config.toml
d_model = 384
head_dim = 128
activation = "tanh_gelu"
norm = "layernorm"
norm_eps = 1e-05
positions = "learned"
parallel_block = false
init = "normal"
init_std_o = 0.00435
init_std_down = 0.00435
weight_decay = 0.47
lr_head = 0.00513
dataset = "wikipedia_en"
MLP neurons of a small language model. Each row is named by its layer, matrix (up: input weights) and neuron, and shows model dimensions 128-223. Each number is 500 + 40 x the weight over its row's rms, rounded and kept within 0 to 999. Numbers have three digits each.
A block is one neuron, or neurons of one layer that tend to fire together. After each block is what it responds to, as a language model described it from the Wikipedia text at the highest values.

L12.up286:462474566461550469488485460460473494517504562473559546498443548507513504603508575523573510456429477479485490485534486578453486506506510482536572490545469461559540478533512438495510539488499471532570456447526525534529574472517549433476518458438489508523494453514446513499454541503464517555
Punctuation marks, mostly commas, serving as thousands separators inside numbers (₹1,000, 13,300) or following a completed clause (seats, / 1867. / perfect:).

L12.up315:552492509482478495485460538507550471466529488498521504583524515487488495471501547511581436519524500506450418541431575525447452514487519462544520448465452475526474491514491466577496504422496502480535524406435469501444452515460487407471522545515519507532498533446505540441550469554559468434
First letters and inner pieces of South Asian, Arabic and other non-English names and places, e.g. K in Kesavankutty, Bach in Bachchan, -K in al-Kirmani.

L9.up101:550475453524523518496549500472549532488488503516559504479459476440499463500581483505488533453515518464526547505439478558479520446446467428491502487490517507500491499536500497548534599537513479527474467498501494515537501512487526499453542594521424546495497568474374461534489514579520521435
L9.up1114:479534498516541516498512535486568545460463470403557551497455545506525565515544524496507512378506559467534431535520518515492446528492504489486456521471527505537569492454503535526537596554554500527541534498584554525440507481502530439452486527460467453545499510446366519462460474565499499486
L9.up1212:581455519490555495499530488501560515512491514551504490484474497510500478492536474517530483486534515510547423487565518476498535515531487526535488522492498518524539485491498468588516548550498480480534427531451530474470469574502533479470526486499455497589499487523438516453440489525538501435
L9.up1290:450486520542536600493569534540521501491551530435525511524480582506577484441520476514516526382529478508510384589452532411536461519582543507493561562417470477446523549414456560524491494524564494487548528438535462545520464554535497526566463515557496428495459455496452550524511481498513480490
Second or later letter, digit or period of an acronym, code or abbreviation following a capital, e.g. C-J-OH, E-B-U, F. in species names.

L13.up303:510522516569454548541461524526519502466511518499497502491500533506476462472531536530484410560530515570497435510511589501460435487501547448479484496457515484545438520479454490573464498476495435526529575466451496471499471468562487446467510548540513533466462508468455489455556534529534507501
L13.up356:487460533535515521473455555488465564427482473487503512396489501498463533440411494529564462480564440524481477509479545487472588531505517504475477572472417512492474465487500542500480477500489462441500534473435495497448565508501517502540530459532522492476519474417504529394425507519512415508
L13.up1248:505426509530470487548549466519496471528470464480476493504466531457518455519493479574565497456492460578494432510532515505540536508526555474482464542499502501510527472513505498465525560497506491426490473538493522468462582466523501412553533554512516522522532544515458382459509532572475447573
L13.up1450:554545468507495526596477553510515511441515515396475577539490550558454552458569488502515504496475474592504503501495513612511475544524503516481507508478467459510494507509516469514532523388506417491506511458490552498541473502491422497471472489436481458454549587459469535392505489536463527466
Middle subword pieces of South Asian personal names (Kesavankutty, Mallik, Thakurdas), plus "at"/"to" after place names and table separators.

L13.up417:467438546482437484521544496482509467378415537534507606505446510500441495527504566448499391501475521478440513510424562515505492534446517471481496474502511521501546500509494553480559518419556527527550513521509523537509420470465483532499456558475454494473526534526486483544459471465525549543
L13.up618:529449470539448511541500460511526533482420516487497480565468539549518499588538472480570597498510481477432471495541504546488424470495442491497535494439477554495495508452455623479525485506539526481507502462462489579543495546497544576498514514426516463474522514494500543551505535551541554557
L13.up695:525579469474523486422469453554530562457446527520483474537524542490440520511532498521546476539492461554491525472491525573491484485534531441532501459424493496509464511487508498520594453449480510489474543492447529485490498501493464502527556504528488467444541544503487443425480532457559568538
L13.up1169:554465463527472446423545522505442612412460560377531532471462492463523529523471473495497484487524458472512410490482482475465502484565508474492461524469387507461537483531447474541458497457549492543527551463387505526466488469499455502525500500472505513469521520491446510545519468499529515483
First sub-word piece of a word split into several tokens, often capitalized in titles or names: L(ooking), S(aga), Rel(ay), res(olute).

L12.up44:544467560479444453468573462520471517519491603519508535505527526460502559542499526512575522551437499481454543587479480523479473503509536451499481526505441446498586503545489469509566439443572523451468473506500522508463517479500419549509432505517452473486537569490499539506482542503529549569
Short first fragments of a word split into pieces, often consonant starts after a quote or prefix, such as over-th-row, "G-ive", Rain-b-ows.

L12.up489:533572484544413508544481545454584566476518567394506532481456511554479527500476576443471491545515531550439395480549498524506492519514548420518472532494517561473491487491452566592506609462497508561430482466461430498428475478492480515449527520487541511453468552504502497575455543560448523484
Digit pieces and words inside or right after numbers in statistics, census, election or chart tables, such as 63,6'25', 5,48'3', 78.78, 65 years.

L13.up15:496485532507495441490495423570460479504509481466417511452484559581503485490511573509449498565462471483533506449459482518577535497456503508484576459455484488458446518549487478479440448514470420561449452518464498497528457493535541517526502486474480503439584579461496535447478504516525497482
L13.up140:485445513481521506534507469499480418507476503491488526470455459425476445502523553555542536492542531501491503470460428521570501497456477473567521500472493539529462494506459491466525425523544467538494428425580557457454489490512559493475478474469507467423532562429540467539511478524423452486
L13.up661:560482498460501535539451550525508413534527505443495549531484570506454512520491505541542473498476444508476517482486573552449468504529562455501502534460494493514585534479443447495575456455485473546536494474492540494556468551465520374484512489502410505494540489468466510487487534551503488548
L13.up965:588500580533500436511504418464521529502527577445573554545451522472452419556521551518528454526466487523538507514531540529484513515471566503472470507513503557541480518516451487443467415462554516519475498397457483561432546435532513491368509445495569539508481512516423476476382459515442508522
Mostly the pipe or colon right after a row label in election tables and infoboxes, before a number: Turnout |, Total votes |, Height:.

L9.up402:526526492554552496511488543497476539557466492578544511409474527494426496485499525534436532482486520585563559551534500524454497588478482482473459528496561442476412476527536519447468492487497470499489472534470489462559524513503570484470497509436542530472523472537480488523489538499508545469
L9.up473:541563542533466472502515543510457465511384541509526527496419554488474485550433544540459491485480532525558507472536450472439478530492480487526504576404486516488481532531452458471539551457547466526459450517494497503521523503468549469498523537451505585477564509478520473429496442501448494480
L9.up835:514446416502523464497522481471490522540455501541507525480437546534536444564452535510411558495531531570524523552495511580445482518542526476441495532471418516444471485523500475469465486567565458497558447487536500503501494407530587516463463614558505505439484500545463448524551534569467487455
L9.up1414:530507503610455509496429457467465449528510464352605505474473496418453510434528492496504502470486483528501447484508551536541528535474515481485532522530499568555559487483471523493505463517507449481493473453453454498520580492535502413446551542501485542535507491518469394522457525564533523490
Pieces inside or just after multi-digit numbers, such as later digit chunks, decimal points, thousands commas and table pipes, mostly in statistics tables (97|.|7, 148|35, 82 |66| 65).

L12.up1023:463484570544423526483522432533437505532522549505522489477469533547438452484509509521554422484518480548513514563444484554540463492502442444504550529493496504469532574507452508510531466480491518471513579481524471461540464566472498476620547579521537490532515553506525474520456507488547479404
Second token of a song, film or album title or a person's name at the start of a list or table entry, e.g. "Love It", "Give It", "To Live".

L13.up251:503478535463517441529460509486526416472491532454506557515433525566513552526482521475528540494529419508407472501417487542522485537510481522552519528525491510465507477429448485522569494460549551489548492506488501487526555535588467513547507514459519547527463498556484532464429556489511543480
L13.up1155:468454566466507423486542474514503464479463536468466458469451504506431471455509553531436505504525459534454431497470451534491483502505486474560461492523504542491539559481479493494495475547519463478514484515516508536566531486526544470517467501529500434483558530487479484492509574537545492507
L13.up1252:515514535455497409505571493517558542532435612474487562506502534486492490504493455555517451511536527497432504408482505475442516536446486527583510475486536526502626443526515552533581506465524460458478477494506469506580488539515500529529533520509442513424487539519500439466443518481543492506
L13.up1383:481466566491500456511465476508488479521503577425484533489508544515494458507483488517476486492551505513472391509545524461469493529496415512502526474497524600487507573491477546450488485516493510485531464501523512582495395538503528555548439530499459483448506489513494481418457502550463477567
Words or word pieces partway into capitalized proper names of works, publications, brands and institutions, such as Heavy (Music Awards), Rolling (Stone), Var-iety.

L12.up27:539447573518444468560488432604469550481441462473522510607514559496485546571529461549516457483538537497458465482447535552500529492555411493537622506511503483553503496478530480529516472553450536484484456459521543487501522493518516509521512574442483455517550450484486531442507474499484571533
Fires on middle subword pieces of split words, mostly South Asian and Arabic names (Sh-uk-la, Amit-ab-h, Mud-ass-ar), plus spaces or dashes before numbers in dates and scores.

L9.up213:531508545508537507521495447523495422542486535506496554501494605434493525582531470521509482511591444580513491496507541498465510501516492514512460481468476595462473516509483459492529481506497503526531445533407450557519524415569441512477535560518479455450533502425517530467500517499461471515
L9.up834:511464523489419405472471488609526511527535541530514477514545510502416459465562470445536446449590453527508449553506506480562523452534478450514488445541478500438549527470438515462561493508523517506488568428494496546521506547485453530447481535539495538510569464484477518490468476527553506551
L9.up1381:505545467489485472492503499549508497513524552462489490523483485421475456547491510512573555483533499558562496493506529500530502532458497462447514453524521540468497522491474464478527500503461504507508514440409507495503499456444540469525488506516506512527500388462506467578521415563518486465
L9.up1480:500470449429455440518473527546484471421563562484567457501526477452467485555530540476541511526537476551544448490495573511527436485448556498461494513529419518525480465501457492458532471440463409539472477445428505520453543429444442534494428629529514485539522465457542543483550423511495505514
Second or later word pieces inside proper names, mostly Asian personal names in lists and tables, such as Y-ash, Sh-ung, K-ats-umasa.

L13.up322:468505435524461565508475472541478495456542587463509558464488540541502576483496492483474476568547473462503471462517452548510456527418518524505504540487529575535462522519470587476445486432526514500510512524482512507435490478438536564492527478543447508431530556474552471510500526506463489540
L13.up740:496569473473482467474488507523534551456499451447478537539453575550389557538505512440478469558507494491490478514523577539422444497483494498491478507417513527528564529489452499548470531487494486597508497480487595520443535488505506507511427532473495486498401518438462526527543522553499354459
L13.up1345:517519495514484448565538548530560518556501484459546489483445524616426520495516485534459506488526482508478490490455459488494499488456479515484477433532539558488489467475457475579503398477580463501539562462520430499392409463499495524459480493461440456481459523517504468472443476520536551454
L13.up1445:499503489531485493562396465589434516508491504512536487430510513463543458570514483472605544578563485489513447571550516516435490528495488513450463564506505518538555462489486514503559471538574504542537459459539507518476457503476448513470448543517484441436500552420479487453491487522574502425
Number tokens giving amounts such as percentages, money, counts and table cells, as in 92%, ₹80 million, 27,000 copies; also pipe separators in stat tables.

L9.up21:565468484463451492461509426514522406491538455440475546560555525535408507500537502529553482473493493572543535528486459470535495500566537516470504495499427538420498485496431532516475431476508470481522468510531551450485502488514543522475499509532436479505536484489466473491434449486541435461
L9.up189:543383576493490430462447507485542543543533491529508551519476580492498432539523518499530528472503495519497517521525485475547489529507539523486462560487428483560555457496513513507483430516518501564559576485514437465493501543506486496453490527473497509485499505503545524452491462487550431474
L9.up977:471542490519487464456530485562484472520545467463529458489532481595486425497571514594521512486550510601511534499553470627479519503508460471503554517533499480526509507469426513541533472459481443519500529456514452413500524569558498494528500505544453503499496457560529480560432544505496535451
L9.up1436:479495521495463572475513509579593460501581555409554432552532542446518470564559443554565483455482498525512448505516470502546477528492466472522528545503416497490553525465476532515461431502530549494485544507470512610462523558482468530527446549532494493512476499493456499530445550548550471452
Fires on inner subword pieces of foreign or rare proper names split into fragments, such as Tam-mer, M-amed, S-ug-ovushan, Pull-inger, often in lists and tables.